MLP neurons of a small language model. Each row is named by its layer, matrix (up: input weights) and neuron, and shows model dimensions 64-159. Each number is 128 + 24 x the weight over its row's rms, rounded and kept within 0 to 255.
After each neuron's rows, "fires after" lists the tokens most often just before its 100 highest values on Wikipedia text that the model never trained on.

L5.up59 [117 100 146 143 123 127 141 112 115 126  92  93 174  83 128 157  84 119 140 153 161  85 194 113 139 118 107  99 105 147 118 141  99 116 165 149 124  94 128 152 111 126  91 156 108 108 133 111 139 145 165  95  83 125 103 145 104 148 140 111  99 143  88 145 103 145 132 114 128 127 136 100 154 145 141  77 123 152 167 156 141 142 152 143 135 191 115 103 103  97 114 149 156 134 122 129]
fires after: "om", " com", " 200", "og", "e"

L7.up133 [144 112 119 111 143 140 117 100 112 120 149 126 162 155 132 114 128 120 159 166 111 120 102  87  94 143 151 120  77 137 100 139 192  93 132 105 147 136 123 132 139 136 171 161 129 157 121 131  90 143 107 126 115 143 154 122 143 122 139 138 156 141 114 177 132 185 139 104 174 123 115 142 147 104 160 131 129 145 145 121 138  87 140 169 124 113 102 121 101 108 105 107  72 134 110 109]
fires after: "en", "an", "n", "s", "al", " N"

L6.up294 [152 128 120 140  90 150 163  71 132 140 125 101 160 140 168 153 102 105 107  81 160 116 118 133 122  87 127 157 112 123 134 149 123 134 142 151 148 184 162  91 111 139 153  92 120 108 132 154 118 113 161 131 163 116 139 125 158 170 117 121 138 146  95 148 142 118 144 126 118 116 123  55 101 147 116 109 129 116 131 160 115 118 117 165 174  80 102 101 140 117  89 126 121 150 135 131]
fires after: "or", "ct", "p", "ust", "er"

L7.up11 [131 145 124 143 103 180 104 106 100  86 156 147 126 125 102 122 131 126 116 109 122  99 128 171 112 134 129 147 131 149 155 100  92 139 114  80 131 111 136  95 150  95 170 169 134 121 133 119 104 118  95 142 135 110 159 136 146 145 132 143  61 152 100 126 125 123 110 114 145 117 127 169 102 157  73  98 137 123 160  97  80 108 110 142 146 125 140 140 153 155 133 138 166 172  92  99]
fires after: "r", "a", "o", "u"

L7.up181 [110 137 158 152 100  94  89 134 133  86  95 142 141 120 104 100 131 157 150 163 162 147 165 118 151 125 137  55 126 123 111 114 111 143 178 151 150 118 157 161 139 143 172 109 119 143 103 137 158  91 118 124 178 171 108 136 130 145 111 156 118 115 100 138 108 144 105  75 116 136 114 115 126 117 139 137 122 127 102 164 115 135 153 184 145 149 132 125 131 119 133 138 141 147 126 108]
fires after: " com", "om", " for", "re"

L5.up222 [110 121 106 108 122 113 142 152 169 153 121 124 140 117 172 112 127 165  96 113 108 171 151 142  98 160 138 107  96  96 105 124 131 128 117 131 117 113  88 140 144 114 153 129 152 123  86 143 138 126  96 131 170  99 118 202 158 119 163 146 156 106 114 129 126 128  83 144 136  95 146 122 118  76 114 121 164 139 126 105 140 164 124 154  96 130 157 153 107 137 136 108 108 115 154 141]
fires after: "u", "ir", "on", "w", " S", " s"

L7.up170 [145 109  91 158 113 136 111 132 129  99 171 129 149 147  92 128 121 147 139 138 103 130 165 151 113 120 153 142  97 133  80 121 137  76 136  89 152 143 136 152  97 135 140 136 104  96 155 120 125 110 140 104 153  76  93 118 135 127 139 127  88 139 117  85 125 137  96 130 138 144 139 151 130 168 136 152 101 166 124 104 150 110 147 141 154 134 155 126 123 111 115 103 113 191 130 137]
fires after: "ro", "ur", "r", "o", "en", "u"

L6.up317 [183 145  82 110 174 140 131 140 104 104 134  92 106 145  68 128 109 114 122 162 112 142 115 111 128 130 103 163 146 134 163 115 129 166 174 100 154 117 116 123 118 109 145 155 162 115 135 112 147 129  97 118 145 151 144 158 127  72 120 158 138 126  94 147 149 179 102 133 142 115 105  71 177  85 157 133 159 144 153 110 142 113 173 130 155 132 106 129  96 161 126 126 139 122 148 162]
fires after: " Un", "p", "an", "un", "u"

L6.up216 [116 130 119 147 122 109 136 120 118 146 120 139 152 126 153 130 116 145 127 125 114  98  86 128 101 105 178 135 125  95 114 143 106  97  99 159 125 112  96 131 187 105 149  79 120 122 115 173 131 130 163 158 158 105 149  81 111 145 104 108 154 152 134 117 150 133 136 138 143 142 163 126 126 125 132 124 102 143  86 123 113 107 108  71 120 134 138 153 149 135 128 115 163 149 148 147]
fires after: "i", " D", " O", "ld", "e", " d"

L7.up243 [131 117 125 141 124 150 133 132 136 129  94 124  91 123 122 176 138 142 118 153 142 112 113 155 102 136 125 137 119 106 148 111 101 146 131 143 123 125 151 130 133 150 153 143 117 138 131 144 125 126 124 164 159 158 151 109  76 141 151 160 162  82 119 159 141 124 161 158 131 142 124 141 133 151 142 130 118 201 107 117 121 127  96  96 140 106 193 144 117  60  91 148 147 151 150 134]
fires after: "as", "in", "en", "n", "i", "r"

L6.up269 [131 144  93 125 108  95 119 117 110 149 114 127 171 149 116 110  93  90 158 104 130 118 167 143 155 138 118 105 139 139 145 152 147 138 109 134 134 147 150 124 114 131 116 140 111 154 178 161 118 180 124 125 124 150 158 123 144 112 112 146 153 120 114 138 131  71 114 119 139 111 145  87 175 118 110  98 138 119 141 121 134 111 124 109 171 149 119 100 133 104 134 144 184 118 143 104]
fires after: "p", "ar", " 19", "ep"

L6.up69 [143 131 112 119 144 147 143 122 169 111 140 107 104 112 149 126 180 120 164 162 155 124 185 147 128 103  84 132 115 122 123 123 186 135 155 141 121 102 145 132 116  73 149 166 146 135 136  80 118 150 147 118 170 109 155 128 116 179 150  85 135 121 115 127  87 103 108 120  96 129 168 118 145 142 127 124 131 133 121 118 134 133 103 106 105  94 124 160 141 134 164 147 109 160 110 175]
fires after: "t", " O", "b", "o", " o"

L6.up165 [105 123 144 124 106 121 151 106 146 130 123 135  93 141 160 128  66 132  84 134 117 121  93 121 128 137 115 125  96  87 169 129 114 149  97 110 100 135 134 149 141 136 145  90 114 160 141 109 112 111 144 114 108 131 104 109 140 149 132  89 160  97 125 136 152 157 164 109 123  85 102 133  87  97 133 125 158 142 150 103 145 112 129 156 173 163 126  89 111 121  64 139 105 132 134 105]
fires after: "u", "p", "ct", "g", "as"

L7.up46 [150 102 132 183 126 145 140 102 140  76 131 131 130 113 142 123  47 151 119 114 109 128 116 146 127 143 142 100 113 110 131 157 132 170 135 120 134 127 140 123 123 115 131 143 109 136  88 164 114 151 116 103 158 151 103  85 156 142 110 114 155  63 156 137 121 134 113 151 109  93 144 102 110  88 140 121 164 121 139 118 120 103 123 180 128 149 160 123 118 175 143 103 145 150 119 120]
fires after: "w", "g", "p", " J", "or", "id"

L7.up233 [140 129  75 134 109 100 138 114 119 190 109  94 152 165  72 124 146 141  98 132 119 115 120 122 168 134 121 127  83 184 129 136 159 113 122 130 143 129 147 110 147 137 148 140 133 114 147 132 100 131 137 151 127 128 162 146 114 142 126 106 180 109 106 133 125 139 103 183 111 128 121  91 152 103  83 156 102  97 167  82 145 138 126 121 125 126 135 172 126 109 125 123 127 118 134 101]
fires after: "en", "d", "s", "ar", "p", "ord"

L7.up200 [159 116 117 130 127  98 154 150 194 123 156 130 140  98 147  87 131 116 148 106 137 110 120 102  98 142  99 166  94 116  96 117 155 131 130 105 132  95  72 131 135 111 129 120 143 156 155 152 119 157 115  73 124 156 128 165 160  94 101 170 142 107 137 110 150 110 134 125  92 141 133 130 130 123 125 110 119 125 115 141 149 155 130 114 130 146 136  82  92 108 149 158 142 132 174 139]
fires after: "f", " C", "ur", "in", "al", ")"

L5.up335 [ 86 137  77 122 198 109 122 132 115 135 127 105 111 146 138 147 106 113 169 142  71 148 160 135  87 161  94 123 113 126 148  94 146 112 112 123  95 115 146 124 118  96  92 124  92 137 151 141 127 129 121 103  99 149 148  79 160 149 175 142 128  91 131 170 155  88 154 133 131 104 139 140 140 133 132 136 122 166 111  93 136 133 150 121 122 125 127 101 152 152 117 134 161 139  89  85]
fires after: "ar", "l", "r", "ol", "\n", "th"

L8.up233 [122 160 119 131 152 107 120 101  99 116 150 119 122 114 116 120 101 154 107 159  97 157 119 101 131 145  78 154  70 101 140 116  97 148  83 122 129 117 142 142 153 140 148 139 156 147 120 112 179  73 135 114  95 196 139 143 108 190 159 145 109 105 130 148 126 108 120 158 128 110 130 160 142 129  67 139 135 118 164  87 135  69 107  93 117  88 147 102 134 106  98 122  99 134  97 146]
fires after: " m", "1", "m", "an", "00", " s"

L7.up102 [ 82 111 133 106  75 102 112  88 146 166 155 169 110 125 161 100 110 137 146 130 143 125 140 148 148 129 132  97 130 133 100  94 149  99 114 110 141 113 149  72 143 104 159 108 141 126 155 119 117 119 163 162 161 118 100 126 131 126 133 130 140  95  96 158  94 145 132 142  87 111 133 162 166 140 119 103  91 122 121 150 111 192 130 168 115 134 147 152 131 121 150 104  79 128 127 153]
fires after: " A", "A", "y", " O"

L7.up202 [137 118 125 125 124 151 154  97  94 133  98 127 155 176 146 125 105 136 122 129 123 104 131 162 141 103 149 126  89 111  97 121 112 136 136 130 107 143 112 118 154 114 151  92 166 105 121 117 105 155 181 103 134 124  80 127 116 151 140 167 130 134 157 121 128 144 137 146 108 110 154  81 136 130 144  98 155  89 142 159 122 136 134  93 105 142  74 116 122 133 129 109 122 127 167  89]
fires after: " O", " con", "c", " d", "ar", "t"

L5.up312 [127 137 130 146  79 135 213 121 160 154 171 108 100 125 119  92 162 118 166 149 150 109 140 136  93 175 137 136 108 165 172 126  98 156 108 119 138 134 124 134 128 143 139 106 112 107  87 110 172 148 109 116 144 131  95 126 119 133 107 138 134 118 116 147  80 111 108 124  89 113 151 121 115 119 133 121 148 102 118 147  88 110  96 133 109 116  90  90 135 123  94 140 106 107 146 107]
fires after: " s", " m", " 5", " M", " 8"

L7.up16 [138 123 141 110 142 141 159  98 113 144 110 116 130 138 107 129 114 164  96 116 133 113  73 130  79 153 134 165 122 143 143 120 119 134 162 127 104 139 141 151 158 129 127 119 173 140 113 136 136  94 127 111 121 134 129 193  84 182 118 156 131 149 132 103 170 120 181 142 114 109 158 178 127 102 107 111 119 132 128  54 127 112 166 116 116 119 121 129  90 141 146  81 124 164 108 142]
fires after: " o", "es", " re", " O", "re", "O"

L5.up340 [160 111 138 126 131 117 157 100  65 186 127  85 115 122 105 121 112 108 106 107 151 159 116 152 129 148 103 163 131 157 154 148 166 159 123 114 101 134 107 122 161  89 153 128  98 113 123 103 149 132  93  95 125 137 139 120 123 108 101 129 129  75 117 126 141 175 172 147 174 151 125  88 129  79 110  99 144 112 138 135 104 139 146 137 131 157 139 121 121 154 142 157  98 135  86 157]
fires after: " s", " S", "ub", "art", " l"

L6.up262 [172 123  92 161 155 127  81 165 102 103 121 127 113 106 101 117 126 166 155 131  88 156 134 120 111 156 162 135 131 158 142 137 121 107 124 118 142 148 136 143 141 131 150 152 108 110 134  78 134 106 112 109 122  97 142 105 116 112 137 163 104 107 100 162 129 110 141 133 135 102 125 141 107 106  97 130 120 141 141  85 115 125 140 146 107 141  89  92 134 134  81 154  99 102 119 126]
fires after: " (", "ol", "\n", "an", "en", "m"

L8.up15 [128 162  91 120 144 153 123 105 165 150 130 125 125 145 170 121 129 139  87 157 149 118 124 143 159  93 130 146 123 124 150 101  69 109  77 136 128 139  92 137 136 111 108 107 141 165 122  91 116  78 149  80 136 130 148 147 120 152 132 126  95 155 157 161 168 175 110 124 171  92 142 179 119  87 134 113 179  97 162 137 127 112  89  68 113 122 125 151 103 146 116 153 132 167 112 150]
fires after: "h", " D", " w", " H", "w", "o"

L8.up46 [143 115 112 105 165 106 113 127 143 155 125 105 163 146 112 140 167 134 155 129 125 116 121 117 109 134 105 113 135 147 110 136 142 102  90 152 118 151 139 153 154 120 170 123 104  93  99 118  93 124 104  81 139 113 134 132 130 111 134 157 133  92 126 150 100 129 119 169 141 114 183  62 121 129 121 124 144 131 137 109 115 130 138 137 130 145 122 146 131 142 149 103 139 164 160 162]
fires after: "h", "s", "c", " S", " s", " h"

L5.up178 [124 130  75 124 157 135 131 138 133 132 137 107 155 132 103 131 158 153 130 141 124 132 116 181 128 172 133 170 190 115 133 143  93 110 111 120 124 160 158 162 134 140 117 176 120  85 138 110 140 117 108 122 108 100 144 106 149 135 134 137 116 102 128 119 116 132 117 123 132 120  71 110 132  98 166 126 116 126 110 133 163 104  97 129 123 149 120 110 102  92 129 132 130  91 180 165]
fires after: "p", "o", " o", "i", "oun", "un"

L5.up16 [144  85 149 148 101  94 150 108 133 115 152 141 130 128 124  87 159 174 143 117  91 123 159 107 152 122 143 117 192 150 165 130 108 142 154 149 129 119 118 120 137 158 156 136 104 107 118 155 113 132 150 115 121 119 100 127 126 122 134 164 122  94 127 153  82 105 110 112 133 150  85  61 105 146 119 125 140 133 130 149 109 128 151 122 170 106 113 148 129 138  81 169 113 152 132 146]
fires after: "us", "ro", "ct", "om", " n"

L8.up252 [122 133  86 138 140 146 147 150  77 149 108 148 135 123 106 109 119 120 104 162 143  64 146 110 112 126 111 159 145 101 138 126 153 153 130 160  95 124 101  98 120  76 172 150 106 126 100  98 109 160 107 121 122 117 201 158 111 132 127 124  95 119 111  92 114 114 107 175 137 130 126 115 130 159 177 124 147 129 136 126 181 139 169 100 120 158 124 166 118 131 126 102 122 152 157 145]
fires after: "a", "g", " o", " O", "o"

L6.up371 [104 117 113 176 129 168 135 148 148 113 116 149 122 122  99 136 152 140 119 110  99  96 108 142 121  97 129 139 135 124 138 141 137 145 147 148 122 127 125 101 151 124 140  80 107 148 186 115 100  88 130  99  96 125 148 114 159  96 145  73 112 150 147 129 140 110 129 135  98 151 146 163 154 137 102 115 157 130  70  79  76 114 125 128 182 175 119  91 166 120 135 116 121 139 129 151]
fires after: " be", "e", " v", " J", "ec", "us"

L7.up360 [146 114 106 127 117 124 112 157 145 126 142 104 112 183 143  99 158 128 127 125 146 140 123 131 124 144 129 137 174 157 143 113 106 137 132 124 157 143  98 102 119 102 163 104 145  89  93  96 127 120 147 150  96 171  78 128 134 133 136 166 137  45 159  94 121 129 118 113 146 103 132  97 120  97 103 139 137  95 147 156 119 117 103  87 153 116 156 110 212 117 134 159 112 180 140 146]
fires after: "h", "r", " (", "in", "f"

L7.up145 [109 132 166 178 155 133 104 138 133  94 129 126 116  79 153  75 111 123 133 114 105 111 140 141 128 173 125  95  95 101 149 117  85 145 160 185 116  90 125  83 101 132 149 126 130 129 151 128 136 120 149 127 122 104 116 148 171 128 135 162 103  71 138 157 112 136 114 112 149 170 124 130 152 161 160 134 125 103 165 159 176 137  90 112 139 107 119 126 128 123  89 114 159 145 116 137]
fires after: "c", " m", "ra", "os", " e", "ol"

L5.up161 [109 193 134 102 142 141 121 145  79 182 133  94  74 146 137 138 153 128 103 120 130 132 147 140 119 162 144 150  97 121 144 130 134 119 157 130 178  82 137 113 106  92 139 133 182 139 142 116 115 120  88  65 176 135 132 120 125 139 151 128 142 111  98 142 108 139 137 162 123 112 149 109 144  99 133  83 124 127  80 144 128 182 135 119 122 125 116 135 134 138 108 143 115 147 121 132]
fires after: "ing", "ow", "un", "u", "end"

L6.up95 [157 153 112 114 114 115 131 164 153 133 136 138 136 138 145 133 151 149 131 143 128 133  97 108 132 127 104 105  99 126 100 120 214 144  94 122 157  85 165 157 117 116 122 143 111 142 110 121 172 120 130 123 137 154 148 138 165 107 167 141 144 133 100 117 155 115 157 121 166  97 135 112 118 100 125 128 126 136 126 128 160  94 119 127  72 132 124  96  94 124 161 113 165 168 108 107]
fires after: " c", " p", " ", " C", "c", " s"

L7.up349 [137 158 123 128 115 115  87 118 134 117 123 101 127 169 140 128 120 100 119 148 101 101 156 147 167 119 159 166 131 146 120 151 156 114 122 123  94 133 143 154  85 127 112 119 126 129 138 138 160 102 104  98 138 141 156  99 135 124 119  82  83 121  87 157 151 138 123 174 150 103 139 146 152 126 152 118 152 134  84 100 128  72  76  98 140 134 128 134 129 128 117 144 142 133 165 114]
fires after: "o", "ra", " D", "as"

L8.up250 [170 125 113  85 132 121 131 134 159 139 121 117 109 121 111 108 116 145 107 129 142 128 146  97  82 132 121 122 159 166 101 133 122 120 144 125  87 123 151 160  93 135 158 156 126 145 168 159 130 143 171 110 153 104 141 113 125 138 166  85 174 161 116  79 124 143 105 107 147 121 132 147 145 125  94  82 140 124 130 140 158 142 107 137 106 128 136 133 112 127 166 129  93 131 155 133]
fires after: "h", "-", "c", " the", "r", "ic"

L7.up227 [139 124 147 157  99 119 114 150  80 110 149  88 155 141 142 111 140 150 181 133 112 133 110 183 152 142 126 114 115 150 146 177 136 149 133 114  83 106  82 105 130 130 156  89 163  93 110  81 138 116 129 118 146  98 111 115  94 142 119 101 175  98 163 107 130 110 179 137 151  97 173 133 109 147 173 127 116 165 127 127 101 144  86 128 167 128  73 104 146 139 149  97  87 137 107 115]
fires after: " k", "-", "s", "k", " ("

L6.up200 [133  91 140  82 125 124 133 129  92 109 170 151 145 134 107 114 131 158 129 135 125 123 141 163  88 123 120 115 110 115 134 124 169 146 103 122 114 113  96 117 175 102 150 142  75 133 108 125 149 142 139  72 126 150 124 135 139  93 109  85 133 142 122 131 112 111 117 125 151  81 141 140 111 152 102 130 124  58 125 105  95 149 123 105 111  96 120 141 112 113 140 135  62 108 156 152]
fires after: " f", "7", "-", "2", "5"

L8.up24 [119 117 118 155 145 109 186 117 112 111 135 122 134 122 174 129 148 158 131 121 123 139  85 155 122 117 105 112 159 152 147 131 143 146  58 158 139 112 107 127 155 129 135  95 112 130 120 142 135 128 105 107 119 135 132  93 137  97 101 155 127 111 180 126  92 150 130 141 144 102 154  85 154 111 128 101 123  50 133  99 161 167 173 154 110 112  77 164 123 149 124 155 105 145 107 130]
fires after: "s", "and", "h", "ill", "d"

L6.up306 [ 90 167 110 120 140 123  96 133  99 144 116 112 183 112 148 150 124 128 111 135 100 122 115 148  84 173 125 100  71 145 152 154 147  97 145 175 117 116 121 149 146 157 125  78 137 151 109 138 133 112 102 104  95  68 119 186 134 137 157 166 112  93 151 174 103 134 164 144 132 149 125 156 138 117 146 130 106 107 155  86 170 153  92 110 110 153 122  89  96  91 112 118 138 107 148 143]
fires after: " o", "\n", "y", " e", " O", "ol"

L5.up330 [184 123 164 144 151 142 192 131 100 115 111 136  98 125 124 145 177 160 114 132 112 124 130 137 102 149 140 109 114 105 101 149 128 143 137  98 124 137 166  87 113 196 120 113 140 111 148 166 125 128 120 115 125 126 101 105  98 111 103 147 151 127 121  87 176 110 162 144 125 118 123  90 168 104 113  82 104 120 119 138 105 139 131  77 147 151 133 122 157 133 152 116 108 162 145 114]
fires after: " E", "or", "in", "ur", "en", " G"

L7.up118 [140 108 151  82 129 111 120 103 114 128 116 128 130 128 158 134  88 111 139 125 151 158 199  85 121 151  61  88 117 134  74 121 133 144 143 156 128 101 121 112  81 147 140 139  89 155 178 199 107 181 120 105 121 130 114 130 155 175 161 160 105 156 110 124 102 162 130 129 119 127 114 120 133 107 134 110 168  72 123  96 131 120 107 113 174 153 118 120 169 124 124  90 118 157 141 133]
fires after: "ic", "id", " ", "r", "ing"

L6.up180 [140 143 133 104 168  76 125 116 138 127 162 124  62 146 114 124  83 160 137 122 117  79  78 112 129 134  89 120 124 129 103 109 167 151 134  99 158 108 126 114 132 140  95 112 137 116  63 105 143  94 147 105 132 175 158 138 106 114 139 145 134 121 149 115 131 124 115 161 135 152 118 104  89 118 132 129  82 169 108 100 159 102 134 110 130  80 165  84 137 154 122 112  96 133 125 141]
fires after: " re", " c", " ex", "is"

L6.up75 [157 130 105 116 114 134 128 142 133 149 101 130 130 132 152 138 109 132 121 107 104 150 105 127 166 116  49 110 124 136 141 136 133 124 141 147 130 103 178 134 152 107 116 141 115 133 134 147  95  88 125 130 124 122  92 110 130 154 124  85 122  91 166 107 111 142 142 169 114 133 126 139 106 137  95 171 119  96 128 140 111 149  99 148  85 155 103 140 135 132 166  85 107 141 146 142]
fires after: "i", " H", " d", "d", "s", " g"

L7.up300 [110 160  93 100  92 134 143 134 117 130 173 146 131 141 129 110 169 122 108 180 114 112 136 143  80  95 172  71 119 124 105 126 116  87 160 161 117 120 125 108 101 126 132 123 136  92  84 102  97 152  94  98 147 113 136 175 149 102 151 168 105  72 111 120 128 142 125 123 112 133  87 107 134 117 157 171 150 133 149 108 122 132 144 138 156 134 178 105 145 159 154 126 144 175 147 137]
fires after: "r", " in", "art", "f", " s"

L7.up253 [130 140 127 120 121 134 125 159 104 146  78 172 117  89 107 108 121 124 112 113 158 100 148 154 190 141 134 115  95 155 128 121 171 126 158 108 112 101 115 111 146  82 148 105 120 122 154 105  74 144 141 131 118 139 152  75 108 145 139 143 168 124 156 132 111 128 102  98 156 148 117 105 112 123 165 145 130 125 196 141 130 104 136 108 132 107 139 123  78 138 130 124 106 101 157 161]
fires after: "p", "r", " an", "en", "ad", "or"

L7.up26 [137 153 127  74 135 125 134 155 126 144  92 142  67  94 138 119 131 157 142  97 137 137 108 138 126 146  82 129 158  89  96 166 147 147 112 136 106 132 113 125 156 108 138 100 103 117 142 117 115 151 154 124 128 126 162 158 120 144 107 142 117 142  80 128 135  89 134 119 112 132  84 115 144 112 118 142 124 132 165 105 137 126 182 106 159 119 148 105 147 136 127 133 158  93 104 139]
fires after: " a", " A", "20", " F", "art", "f"

L5.up112 [ 80 102 103 158 162 144 116 129 164 142 142  98  92 150 113 130 162 134 160 151 106 106 138 101 103 136 126 146 154 118 136 141 107 125 157 166 104 117 122 136 102 123 171 156 152 100 101 172 113 118 116 172 104 124 113 120 117 101 136 153 160 122  97  97  85 122 118 105 149 173 108 130 106 125 111 123 134 115 145 150 119 120 141 131 122 180 151 113 111 131 140 104 142 169 148  89]
fires after: "ct", "u", " n", "a", "as", "j"

L6.up110 [121 112 135 126 175 156 110 134 122 151 123 162  77 156 132 134 112 201 116 147  99 129 152  73  72 134  75 129 116 111 164 163 136 160 107 155 101  91 144 121 158 159 140 131 161 114 116 121 131 148 141 162  93 114 159 118 159 161 132 121  93 157 107 134 125 124  66 104 124 156 112 122 152 161 165 110 128  93 141 104 146 152 146 109 133 123 118 138 126 120 119 166 131 156 105 153]
fires after: "g", "er", "at", "ov", " f"

L6.up178 [138 182 125 103 148 143  96 123 144 171 117 154 129 113 110 124 112 136 130 149 152 100 128 103 105 142 145 128 125 122 126 112 146 122 110 100 133 120 102 110 150 129  94 159 110 114 125 113 149 139  97  90 151 144 134 151 135 105 129 155 119 136 114 139 121 106 111 158 104  97  92 158  99 145 115  93 158 107 158 128 140 109 134 117 113 119 128  92 137 174 141 130 131 122 149 109]
fires after: "ur", " N", "em", " C", " P"

L6.up4 [161 118 154 141 127 124 149 137 140 139 135  99  89 141 102 149 133  95 107 124  95 137 145 114 102 185 170 135 100  88 115 144 137 138 137 141  85 121 125 150 125 148 145 114 111 152 128 165 119 141 157 107 150 172 139 117 134 150 123 122 138 122 139 109 118 103 128 165  85 133 126 131 159  90  96 109 148 159 110 111 176 118 122  76 160 148 108 123 181 105 135 102  97 126 137 137]
fires after: " |", "in", " M", "|", "ac", " E"

L5.up211 [ 83 143 113 120 121 120 120 115 115  82 113 153 104 134 142 130 114 127 166 143 101 196 149 126 112 118 101 142 155 100 139  80 121 172 151 166 140 118 116 160 126 141 132 138 155 110 116 116 145 157 111 145  97 109 155 142 127 144 145 131 111 131  96 124 127 107 129 127 105 150  82 146 149 163 114 100 154 100 160 152 125 117 139 126 110 144 118 137 144 120 137 154 119 155 126 151]
fires after: " A", "u", "a", "he", " e", "e"

L5.up26 [117 146 144 169 136 118 152 138 111 124 152 111 134 156 158 129 106 114 142 138 131 162 164 170 111 128 109 113 131 127 174 138 129 154 116  84 111 141 105 141  97 148 117  98 133 126 135 122 135  98 102 134 104 150 136 161 160 123  81 169  85 153 111 108 139 126 133 100 144 158 114 156  95 101 162 136 154 117 169 134 118 114 131 128 116 183  88 106 127 103 156 116 117 132 126 148]
fires after: " A", "o", "he", " m", "y"

L8.up145 [115 141  93  94 125 146 122 119 133 149 118 125 101 156 123  74 165 150 141 150 138 152 154 157 156 169 134 127 129 121 147  87 134 115  96 148  96 145 144 126 131 163 126 131 110  99 102 130 134 122 117 133  75 180 156 112 109  99 121 122 125 118 108 100  74 106  91  94 121 145 193 107  83 146 160 158 130 154 126  94 131 118 133 130 142 102 124 109 105  85 121  76 110 152 107 136]
fires after: " c", " m", " k", "2", " M"

L8.up42 [190 164 130 135 121 156 148 165 148 114 119 114 125 161 117 162 161 114 102 153 140  88 183  99  62 126 130 101 127 100  81 102 115 149  91 165 119 138 151 168 106 122 141 141 140 119 136  89  92 137  83 144 119 113 154 126 122 168 147 107 148 114  94 162 100 122 139 144 102 125 164  93 157 146 196  92 166 120 117  91 147 141 119 135 157 112 109 112 121 135  96 115 131 137 120 158]
fires after: " S", " s", "a", " m"

L8.up333 [149 133 119 137 114 119 100 104 141 122 134 122 126 140 117 106 119 146 145 166 137 137 137 119  74  85 128 116  64 122 130 153 142 116 142 122 184 185  84 136 138 175 119 109 128 105 139  99 111 113 121 124 148 140 126 134 138 109 143  95 108 152 125 152 133 194 119 137 116  71 150 159 124 143 118 109 139 127 101 139  94 121 152  93 127 100 130 120 133 145  99 132  63 138 128 121]
fires after: "7", "3", "9", "4", "2", "8"

L6.up122 [108  94 140 129 139 123 119 148  86 118  99 109 112 127 142 167  95 116  84 175  85 105 147 137 119  83 142 166 149 123 158 154  77 130 132 120 108 124 124 136  99 143 119 139 107 124 105 134 117 139 142 153 126 134 144 131 101 117 151 130 178 151  90 142  86 129 185 124 104 120 132  81 145 148 133 103 113 175 120 121 142 152 113 146  95 104 148 117 108 142 118 120 163 132 180 124]
fires after: "im", "in", "n", "t", "el"

L6.up130 [114  94 112 185 115 132 117 136 150 157 101 124 121 120 144 121 157 112 126 146 111  75 128 106 107 161  97 144 130 103 149 142 164 117  97 100 163 100 139 117 112 149 142 131 120 128 135 168 150 113  99 115 137 146 166 105 125 138 155 139 129 140 106 112 124 164 152 177 155  79 172 110 124 143 162 103 116  97 105  98 157 109 109 124 115 122 175 117 141 125 144 127  84 134 161 149]
fires after: "c", "i", "ic", "b", " c", "al"

L7.up296 [139 138 133 117 118 101 131 123 126 139 108  88 117 139 144 121 123 190 149 124 113  90 104 119 162 128 148 137  98 129 113 135 139 150 132 118 108  94 133  95 167 115  96  86 123 190 117 189 124 171 171 138  99 178 131 120 150  78 136 147 150 127 191 117 105 118 138 158 137 158 111 161 125 136 105 108 120 150 127 180 134 149 122  97 132  95 140 109 103 115 129  91  65 130 146 142]
fires after: " re", "if", " pro", " con", " ex", "or"